{
  "d_model": 768,
  "n_head": 6,
  "d_mlp": 2048,
  "positions": "rope",
  "rope_fraction": 1.0,
  "tie_embeddings": false,
  "init_std_qkv": 0.0156,
  "init_std_down": 0.0,
  "optimizer": "muon_variant",
  "warmup_steps": 200,
  "schedule": "wsd",
  "decay_fraction": 0.692,
  "decay_shape": "sqrt",
  "final_lr_fraction": 0.1,
  "dataset": "wikipedia_en"
}
MLP neurons of a small language model. Each row is named by its layer, matrix (gate and up: input weights) and neuron, and shows model dimensions 176-239. Each number is 128 + 24 x the weight over its row's rms, rounded and kept within 0 to 255. A neuron's up and down rows have the sign that makes its largest values positive.
After each neuron's rows, "fires in" lists the words (lower case) most often at its 100 highest values on Wikipedia text that the model never trained on. A number after a token or word is its count.

L2.gate691 [ 92  99 176 145 104 129 117  98 143 121 121 113  84 137 126 162 115 122 147 139 118 146 144 104  95 132 141 108 137 132 117 116 134 151 124 175  96 116  82 128 126 103 119 132 110 119  73 143 100 192 132 130 131 139 162 128 129 125 132 113 173 160 108 154]
L2.up691 [167 128 113 136 111 127 148 146 132  89 119  85 101 122 123 138  76 134 159 156  94 117 127 144 107 149 132 141 125 120 130 133  96 122 159 133  94 169 128 137 120  94 110 114 112 124 157 147 137 105 143 110 126 125 166 130 135 124 155 114 148 112 127 125]
fires in: "well" 26, "in" 19, "of" 10, "see" 7, "from" 7

L2.gate1580 [128 115 130 148  98 125 120 195 192 130 147 145  74 125 113 154 161 116 116 104 113 151 119 140 156 139 167 119  83 181 145 129 112 124 135 165 139 113 127 145  83 129  85 108 181 121 126  87 136 113 123 130 119 151 131 130  96 112 161 130  94  86  99 173]
L2.up1580 [107 113 125 165 135 137 133 142 127 149  91 148 129 104 126 139 114 101 118  80 116 101 112  90 109  56 153 141  59 135 122 131 125 159 134 120  89 126 137 158 145 102 107 126 157 125 140 115 180 166  89 146 140 153 140 124  87 110 144 124  98 139 141 132]
fires in: "name" 28, "as" 12, "named" 10, "called" 7

L2.gate194 [119 154 138  92  91 108  79 113 114 104 131 164 157 143 163 119 120 129 154  97 175  96 158 132  95 110 125  89 173 129 141  94 109 148  98 116 130 149  96 152 151 177 141 149 138 107  93 139 123 101 123 129 142 157 112 163 138 131 117 121 112 150 169 149]
L2.up194 [139 167  93 117 140 139  88 141 144 141 149 149 116 115 106 129 108 120 116 117 135 150  97 110 122 124 110 164 144 156 106 127 126 161 131 111 148 154 142 162 161 108 153 125 142 149 151 126 110  78 160 125 144 122 123 147 139 148  60 151  91 101 138 126]
fires in: "to" 34, "and" 27, "later" 6, "then" 5, "of" 4, "not" 4

L2.gate1205 [110 143 134 134 131 165 102 123 122 158 142 145 157 114 138 127 163 164 119 106 156 117 196 125 116 147  86 125 147 116 122 189 106 154  96 176 131 102 162 165 120 117  93  93 137 112 145 174  96 135 163 146 176 120 148 135 181 113 130 134 149 121 120 157]
L2.up1205 [138  76 120 130 132 140 157 124 135 114  96 107 121 175  94 166 175 109 135 154 130 126 145 116  96 100  91 107 139 132 146  93  87 116 169 156 116 140 114 129  97 174  92 127 121  85 119 131 111  94 138  61 166 163 119 137 149 112 122 136 128 150 170 110]
fires in: "all" 42, "also" 21, "each" 10, "both" 5, "some" 5, "more" 4

L2.gate319 [120  98 125 123 159 127  90 118 151 181 102 166 180 173 117 154 155  55 127 123 134 145 133  63 125 136 123 137 179 105 180 163 143 122 106 137 124 124 134  98 150 153 169 193 116 113 154  86 151 112 112  90 129 109 122 172 163 110  90 107 125 140 124 163]
L2.up319 [149 131  76  97  82 130 132  99  95 144 150 132 122 142 116 200 141 139 109 118 104 121 137 148 144 166 134 180 146  95 142 131 103 134 153 124 123  78 119 137 135 114  90  81 151 121 169  84 123 157 154 124 132 134 143 179 145 145 164 146 157 184 167 122]
fires in: "who" 20, "that" 13, "well" 13, "much" 8, "which" 4

L2.gate1276 [135 126 122 151 115 136 116 108 137 132 138 129  89 119 140  91 174 113 101  84 140 132 106 151 159 146 111 154 110 111 116 118 107 123  90 124 125 144 176 139 126 137  85 135 139 130 131 129 155 157 126 123  97 150 189 124 137 132 125 151 112 142 105 132]
L2.up1276 [105  92 107 139 153 125 108 157 157  98 133 169 120 112  97 138 160 123 100 122 134 114 140 113 137 166 117 128 133 118 130  93  93 114 152 147 123 148 137 163 116 106 147 118 104 163 178 116 157  80  85 159  86 144 132 102  98 141 150 169 125 142  68 107]
fires in: "not" 36, "no" 14, "any" 8, "t" 7, "little" 5

L2.gate633 [172 143 127 111 135 148 142 132 110  98 168 120 102 145 103 135 130  91 115 111  90 180 143  96 118 102 149 116 139 101 140 121 107 140  70 136 119 164 169 153 130 160 108 130 126 157 138  90 127 150 102 105 127 111  94 109 134 134 135 159  97 128 119 126]
L2.up633 [115  52  86 128 113 130 138 138 122  87  90 158 134 125 125  79 124  96 132  85 110 116 115 128 139  86  99  80  69 117 156 159 124 168 111 117 111 128 172 147 120 156 139 207 111 139 106 100 119 156 122 152 120 125 111 102  99 104 122 112 117 134 124 113]
fires in: "was" 34, "is" 15, "member" 14, "also" 4, "been" 4

L2.gate1418 [155 146  90 171 125 165 115 123 110 101  93 127 121 172 142 100 100 113 147 126 130 144  96 109 150 146 136 115 144 112 123 111 128 159 175  72 136 131 131 149 165 142 123 108  74 126 157  73 156 118  99 145 147 118 134 139 144 140 101 115 125 126 121 147]
L2.up1418 [145 152 139 123 118 146  91 124 109 119 163 108 187 115 111 117 136  65 118 145 117 133  86 138 123 114 140 129 176  92 117 127 123 161 149 109 165 171 151 131 127 121 124 125 124  94 106 115  99 152 123  92 153 153 124 142 107 125 146 129 148 123  99 143]
fires in: "and" 94

L2.gate213 [117 125 117 113 118 128 122 166 149 121 126 109  99 140 103  92 129 126 120 123 144  94 166 160 155 126  79 160 145 127 165 124 177 116 121 147 133 138 111 123  99 129 142 121 126 166 124 104 128  95 107 144 140 177 102 142 129  98  87 140 119  92 129 165]
L2.up213 [118 109 146 113 144 122 106 115 163  73 134 149  93 140  88 130 164 152 104 142 119 139 156 153  87 125 148 124 148 161 149 138 136 143 115 140 133 129 100 156 111 147 160 159 167 142 133 150 112  81 130 160 136 182 121 197 111  91  86 102 110 133 152 100]
fires in: "and" 54, "through" 12, "or" 7, "into" 4, "with" 4

L2.gate521 [115 146  95 102 121 152 139 157 138 160 116 132 153 147 123 121 127 168 173  78 129 116 120 128 122 120 115 130 105 136 114 140 150 129 126  98 112 146  94 160 116 147 161 126 116 100 140 146 160 149  79 155 151 135 139 178 148  99 134 145 153 125 133 119]
L2.up521 [152 130 148  98  97 156 104 124 124 165 130 141 146 148 154 110 144 125  64 121 133 110 120 111 126 152 134 171 158 107 103 156 153 133 105 114 113 158 156 173 117 167 188 126 114 114 147 161 171 107 115 109 131  91 139 173 158  91 196 107 142 139 117 119]
fires in: "third" 14, "second" 11, "first" 10, "place" 9, "1st" 8, "2nd" 6

L2.gate1815 [127 103 149 137 112 148 159  95 142  94 146 157 160 136  96 127  89  76 162 146 105 115 134 150 136 119 157 145 125  91 111 145 128 122 129 121 150 145 108  84 148 100 135 107 122 159  98 116  96 156  99 109 107 129 167 173 126 121 120 111 105 165 145  82]
L2.up1815 [108 161  97 110  95 118 139 102 108 161 153 154 153 142 103 114  84 108 118 108 146 128 164 110 122 156 118 126  96 219 160 102 141 143 143 147 164 108 141  99 107 197 123 138 137 132 140 154 108 113 116 123 121 148 130 147  84 141 153 148 127 126 143 135]
fires in: "a" 59, "reaume" 4

L2.gate982 [110 176 145 122 121  97 134  94 112 143 117 133 106 123 101 169  79 136 134 151 121 168 155 148 160 120 119 138 119 167 118 152 181 118 133 106 158 111 101  86 112  54 140  79  95 108 107  88 139 179 114  96 122 129 144 123 139 128 127 151 134 102 102  92]
L2.up982 [147 138 144  72 113 183 102  94  78 153 136 116 140 169 134 144 177 113 120 122 181 103 154 130 110  91 130 121 135 140 141 108 145 138 108 168 121 136 146 100  92  80 119 118 136 121 132 116 114 122  87  77  98 123 144 148 137 112 136 134 154 129 142 117]
fires in: "government" 27, "total" 17, "financial" 11, "dramatic" 4

L2.gate835 [ 89 108 155 155 112 131 151 118 100 118 187  98 121 108 139 108  90 115 124  98  74 116  49 101 155 156 133 138 116 131 102  90 125 145 135 130 112 119 117 111 130 175 131 114 153 114 167 163 109 104 143 107 139 138 144 126 126 109 133 133 139 201 118 117]
L2.up835 [ 80 169 157 155 117 124 114 118 147 138 126 105 126 104 113  89 126 182 167  89 130 136  90 132 113 153 125 177  99 116 122 105  90 172 120 116 162 122 183 170 138 153 129  90 135 126 109 122 116 158 126 163 107 137  84 120 106 120 158 134  98 116 184 105]
fires in: "from" 27, "left" 20, "right" 13, "leaves" 4

L2.gate1260 [113 113 117 160 147 105 117 128 134 150 163 132  90 127 122 107 144 164  90 112 113 135 126 102 145 141 149 151 139 145  86  95 112 116 118  80 126 114 159  98 128 181 152 106 113 112  90 134 164 138 113 130 179 122 159 143 112 155 150 170  75 140 126  98]
L2.up1260 [154  98  97 148 141 139 146 143  94 125  90 132 127 157 187 114 140 176 166  95 117 110 132 144  86 181 192 134 134 135 112 141 126 154 173 101  97 133  90 101 151 124 170 111 106 114  90  90 128 127 128 111 110 150 177 101 117 157 136 130 125 104 141 179]
fires in: "of" 75, "early" 4, "january" 4

L2.gate671 [110 139 126 147 122 166 169 120 132 143  95 132 126 157 128 156 127 118  97 122  95 144 142 115 115 104 132 160  79 133 110 111 157 118 158 185 124 135 131 122 127 145 151 127  97 154 120 149 125 111 115 124 119 128 144 152 123 120 126 113 112 124 157 149]
L2.up671 [ 87 145 124 141 110 109 121 137 116 124 101 129  73  81 135 151 141 135 116 125  67 109 115 157 126 103 110 152 113 115 152 137  91  84 119 168 146 149 173 148 139 118 204 131 156 170 104 146 110 152 158 159 121 134  90 118 133 164 134  78 141 148 110 111]
fires in: "is" 15, "was" 11, "are" 8, "s" 8, "also" 8, "m" 7

L2.gate1881 [122 162 145 121 144 112 138 108 113  87 130 136 105 129 111 114 137 141 135 132 163 127 124 136 124  82 159 157 161 116 110 110 136 161 125 120 134 142 118 162 148 144 127 119 123 129 139  85 156 136 122 137 137 133 164 154 102 143  96 114 141 123 156 135]
L2.up1881 [123 175  99 172  92 113 124 126 139 123 142 106 105 155 126 101 166 103 123 154 173 175 109 182 145 122 126 108  93 143 143 108 100 158 142 122 116 117 120  92  92 140 122 116  88 100  92 114 125 161 131 131 121 146 100 154 168 153 111 153 123  91 118 166]
fires in: "with" 27, "used" 23, "using" 6, "use" 4

L2.gate1737 [162 108 185  90 123 160 114 127 150 101  96 145 144 187 132 108 122 108 116 115 161 165 114 152 140 156 112 130 140 125 105  85  57 157 128 155 114 104 130 129  89 143  75 141 124 119 145 127 143 131 112 173  98 129 145 137 108 160 171 140 157 151 166  94]
L2.up1737 [151  82 165 126 123 155 119 134 169 103 108 130 157 144 168 100  92 147 145 114 138 147 122 139  99 119 118 151 120 113 116  97  77 132 114 159 136 117 112 100 149 104  72 154 149 148 129 113 132  91 128 120 101 120 112 146 118 130 123 149 156 152 145  88]
fires in: "about" 22, "than" 15, "around" 14, "over" 8, "to" 7, "least" 5

L2.gate999 [123  98 150 117 102 141 166  68 135 132 129 178 115 103 176 141 121 136 116  93 116 100 134  87 105 120 143 171 150 142 124 148 176 160 158 103 123 166  97 149 162 147 149 119 135 129 154 123 134 122 123  92 115 103 155  96 103  71 101 146 127 127  97 117]
L2.up999 [139 115 135 142 111 156  93 100 140 141 127 185 141 127 161 122 154 111 124 111 135 115 186 109 130 129 148 144 140 115  79 139 162 139 115 111 100 153 105 136 175 107 143 155 145 165 163 151 132 144  90 139 131 135 136 200 122  96 119 141 155 103 131  81]
fires in: "first" 23, "second" 21, "where" 11, "fourth" 6, "from" 4

L2.gate1609 [122 102 120 160 130 109 182 110 135 129 105 160 130 166 113  78  91 132 143 104 123 147 111 132 147 103  99 131 132  82 123 123  78 111 121 119 103 104 107 118  67 102  70  98  93 101 117 113 114 115 107 127 136 104 139 145 133 139 128 153 103 101 104 128]
L2.up1609 [136 119 162 125 155 122  93 116 152 155 135 123  91 148 106 107 117  95 111 157 163 147 119  83 183 124 116 128 169 107 114 157 120 103 120 114  92 146 126 120 116 127  81 158 107 109 123 118 161 135 151 135 163 147 159 119  97 132  99 149 127 118 149 171]
fires in: "from" 44, "to" 10, "out" 5

L2.gate1567 [116 128 110 113 117 126 118 102 149 131 136 119  87 144 162 123 156 149 188 111  76 134 142  93 104 135 129 165 115 119  88 130 148 135 131 105 115 126 114 122  97 147 141 130 123 121 152 130 132  89 162 130 144 143 183  87 113  85 117 128 141  98 153 158]
L2.up1567 [149  55 109 120 134 140 104 130 104 135 129 145 118 132 179 145 108 156 150 108 132 150 125 125 103 151  80 139 132 105  94 105 148 155 125 120 132  93 103  89 122 144 136 171 135 111 153 133 155  99 169 119 127 117 159 140 131 120 134 110 143 144  99 132]
fires in: "in" 39, "for" 17, "of" 15, "on" 9

L2.gate1637 [133 102 121 171 144 123 144 116 132 151  93 115 108  92 117 149 123 146 108 155 143 125 132 111 111 101 130 126 124 122 127 120 118 144  97 116 138 133 144 139 141  89 147 100 140 119 103 129 145 152 117 102 126  98 132 105  92 124 174 110 139 171 116 137]
L2.up1637 [108 156 155 121 128 165 111 110 128 168 135  90 159  93 129 136 127  77 148 108 127 103  84 126 141 124 139  99 137 139 111 140 142 162 140 106 115 130 109  89 145 162 168 133 108 135 124 119 148 136 134 149 173  86  98 153 101 154 140 145 125 129 135 147]
fires in: "him" 39, "it" 15, "them" 12, "her" 9, "other" 6, "wife" 5

L2.gate782 [105 142 115  94 198 126  95 103  89 167 122 167 133 139 137 167 123 113 145 104 122 149 139  97 121 132 131 104 138 115 117 127 160 136 166 148 148 117 118 112 124 122 121 175  84 102 136 150 146 137 155 150 164 201 124 127 120 131 149 106 134 135 193 116]
L2.up782 [133  92 121 171 140 151  98 139 124 127  87 160 151 165 135  93 103 123 112 136  99 139 151 181 127  82 115 123 106 108 132 115 138 132 125 140 129 120 148  75 149  89 141 132  89  86 114 127 130 137 106 105 158 115 124 162 142  64 120 175 109 130 107 141]
fires in: "a" 34, "al" 18, "africanus" 5

L2.gate1777 [134 135  98 134 152 127 132 155 120 125 115 135 139 100 167 145  89 149 108 141 104 105 142 119  88 116 128 152  81 133 100 129 159  81 144 134 116 120 124 144 117 119 159 167 169 154 132 110  84 148 113 136 144  97 141 110 127  96  87 112  96 149 144 107]
L2.up1777 [148 139 135 123 122 135 137 191 110 108 116 136 131  98 153 135 111 115 142 119 124 119 127 160 106 126 110  96 196 127 138 131  90 104 116 131 136 125 117 138  98 110 111 140 105 145  92 101 115 128  90 155 128 126  78 165  76 136 164 119 147  95 121 173]
fires in: "were" 37, "are" 19, "was" 10, "often" 6, "is" 4, "be" 4

L2.gate1651 [122 113 108  80 106 145 133  90 118 151 133 141 147 100 133 133 139 152 125 113 115 109 153  94 144 143 121 118 139 113 129 112 112 104 125 167 153 164  97 102  95 141 115 142 106  91 145 149  82  71 114  84  95 106 119 159 126 111 130 117 143 146 117  88]
L2.up1651 [106 116 156 124 160 116 142 135  96 158  98 142 144 119 124 105 135 125 146 101 120 105  87 157 111 164  71 134  84 111 143 156 130 110 145 134 133  75 118 127 124 128 145 128 134 109 153 107 184 106  77 195 131 133 122  91 100 151  73 160 139 122 173 146]
fires in: "was" 21, "is" 15, "did" 13, "were" 11, "came" 4, "served" 4

L2.gate593 [122  91 138 163 122 113 106 139 151 113 171  81 131 125 183 133 153 127  94 135 137 142  84 134 175 125 122 126 151 108 155 201 122 127 174 130 125 136 124 116 120 126 161 130  70 115 133 125 138 121 142  72 110 112  70 126 158 169 123 106 161 139  76 152]
L2.up593 [ 84 150  85 111  88 122 145  78 148 139 122 159 122 132 165 142 145 108 127 125 105 168 126 154 149 143 124 129 115 131 161 131 120 130  87 111 106 131 165 143 128 154 125 131 183 130 100 140 155 110 117  89 139 148 147 109 111 148  84 154 133 143 116  88]
fires in: "it" 45, "is" 16, "wife" 7

L2.gate1219 [142 147 156 120 131 145 138 158 106 116  83 105 110 143 129 154 137 130 131 148 100 115 171 113 128 153  99 160 139 121 152 197 133  98 161 102  79 121 125 117 132 179 114 130 120  99 149 139 119 140  81 143 173 166 118 138 105 166 164 115 117 122 104 152]
L2.up1219 [128 128 112  72 154 130 135 152 124 128 125 122 148 163 120 128 125 139 125 109 107 102 161 166 141 158 160 118 159 135 175 156 177 143 159 141 127 139 117  76 160 105 132 125 132 136 147 123 101 130  98  55  88 155 126 149 134 110 131 122 125 117 122 141]
fires in: "died" 22, "out" 21, "home" 11, "up" 10, "back" 8, "down" 7

L2.gate417 [128 127 114 120 144 142 122 135 109 145 129 120 140 134  91 116 160 128  99 129 133 179  88 112 135 123 134 111 114 133 148 164 160 119 122 115 129 151 149  89 132 162 134 148 140  87 128 141 100  99 130 156 116 132 112 155 111 125 121 146 143  76 132 159]
L2.up417 [122 145 136 135 167 147 156 120 164 145 120 148  89 127 106  93 189 143 109 129 137 148 127  88  95 122 133 119 101 108 131 138 138 126 147 111 136 100 145  90 124 178 110 153  93 174 168 118  87  66 175 147 159 132 127 169 122 140  86 111 128 119 113 149]
fires in: "we" 29, "they" 12, "i" 11, "you" 5, "to" 5, "it" 5

L2.gate980 [173 117 142 122  64 115 143 117 127 101 123 120 124 110 131 139 126 127 151  97 112 133 172 132 166 131  82 114 188 129 135 146  92 140 144 115 113  96 170 131 124 159  78  90 118 122 148 119 115 135 148  98 132 150 157 148 104 139 139 169 118 144 150 125]
L2.up980 [165 120  93 135 120 164 148 119 101 166  76 116 110 166 113 110 139 164  95 119 109 129 130 131 115 155 126 142 139 111 155 166 119  87 139 124 146  99 123 129 121 143 133 154 196 146 106 126  91 139 102 111 143 133 112 140 148 122  93 106 101 153 152 142]
fires in: "a" 43, "augustus" 8, "africanus" 6

L2.gate825 [128 107 142 159 161 135 110 129 132 102 125 118 181 119 142 182 132 104 114 150 127 111 162 112  83 162 130 125 158 155 138 124 160 151 104 125 127 164 160 123 129 152 108 160  99 142 153 161  54 175 132 143  96 185 143 157 119  93 166 148  81  96 132 112]
L2.up825 [150 155 148 157 145 141  95 147 150 100 148  72 189 123 116 142  81 101 144 133  97 121  87 137 112 158 133 141 145 111 143  83 128 121 163 130 124 173 172  83 134 104 127 124  99 140 134 156 126 169 153 139 150 148 156 103 147 125 131 162 106  89 127 147]
fires in: "released" 24, "given" 14, "published" 13, "known" 11, "passing" 4, "affirmed" 4

L2.gate415 [140 178  96 137 132 148 101 150 144 140 129 113 117 101 124 123 104 164 121 146 113 144 106 159 101 143 160 145 115 116 145 135 208 123 140  89 137 105 146 155 155 155 134 132 104 163 152 104 105 107 156  99  88 161 144 115 117 116 136 108 131 166 166  99]
L2.up415 [128 166 153 164  93 152 106 163 117 141 145 111 105  95 102 153 118  98 122  91 145 157 134 133 108 134 186  99 167  89 107 159 116 120 169 143 109 134 133 134 121 171 115 121 106 143 164 125 119 120 109  95 153 147 137 112 129 162 110 114 153 110 138  81]
fires in: "it" 53, "t" 5, "body" 4

L2.gate1498 [ 99 156 150 104 151 130 144 128 124 147 107  75 128 162 131 131 130 135 120 113 116 112 170  67 126 138 153 135 132 151 132 106 144 161 142 128 111 143 114 109  79 134 151 110 131 131  94 170 106 147 142 125 110 163 160 158 107 140 117 126 111 139 127 103]
L2.up1498 [114 166 146 146 147  86 109 131 118 121 124 122 129 149 126 112 137 137 122 123 145 138 131 131 146 108 113 131 122 135 143 147 175 133 122  87 118  94 169  61 111 100 148 161  77 149 117 111 146 143 118 101 142 138 111 160 120 138 118  69 130  86 141 115]
fires in: "year" 18, "november" 13, "january" 10, "october" 9, "day" 6, "september" 6

L2.gate392 [150 111 141 122  87 126 114 122 135 115  97 125 156 100 131 141 117 164 150 121 117 133 153 112  85 138 153 126 169 137 156 116 149 110 136 108 112 160  93 159 159 123 184 134 158 168 108 113 161  37  92 136 113 150 129 118 160  79 130 141 125 123 132 144]
L2.up392 [153 121 125 113 146 136 124 144 149 159 146 102 101 122 145  99  87 129  99 156  85 148 161 120 103 133 118 149 135 179 104 139 109 150 114  94  98 127 145 105 156 110 129 126 109 159  98  91  72  91 143 158 130 110 149 163 114  98 103  82 124 132  77 148]
fires in: "and" 37, "to" 25, "or" 23, "but" 6

L2.gate628 [108 150 157  62 152 118 122 104  97 195 123 119 132 147 124 127 149 112 115 165 105 180 144 162  63 171 137 151 143 121 134 178 101 101 140 136  99 117 127 145 148 126 177  40 107  93 115  75 149  89 151 107 109 110 159  94  98 141 122 139 148 102 132 141]
L2.up628 [ 86 127  96 110 136 108 141 125  93 162 115 122 119 112 108 133 157 150 121 137 110 128 138 147  74 153 104 157 151 114 129 120 166 139 112 138 126 124 148 133 142 128 126 141 112  92 179  66 131 137 154 124 131  94 130 138 132 112 159  90 109 123 123 104]
fires in: "high" 37, "public" 29, "secondary" 12

L2.gate717 [139  84 109 151 119 141  88 163 132 113 105 150 103 162  74 151 141  98 158 117 153 137 100 111 106  78 131 124 132  82 138 128 173 119 158 161 129 131 146  95  83 130 151 160 103 141 151 141 142 140 140 125 138 126 107 117 101 122 152 122 179 153 135 133]
L2.up717 [135 105 150 125 153 151 124 102 145 122 165 123 114 107 137 129 127 129 110 140 137  95  94 140 189 156 125 166 113 104  97 106 109 124 130 126 131 166 173 124 134 109 115 134  98 148 148 110 134 154 155 167  96 140  90 157 114 136 120 112 134 126 146 119]
fires in: "not" 23, "being" 16, "a" 7, "goes" 4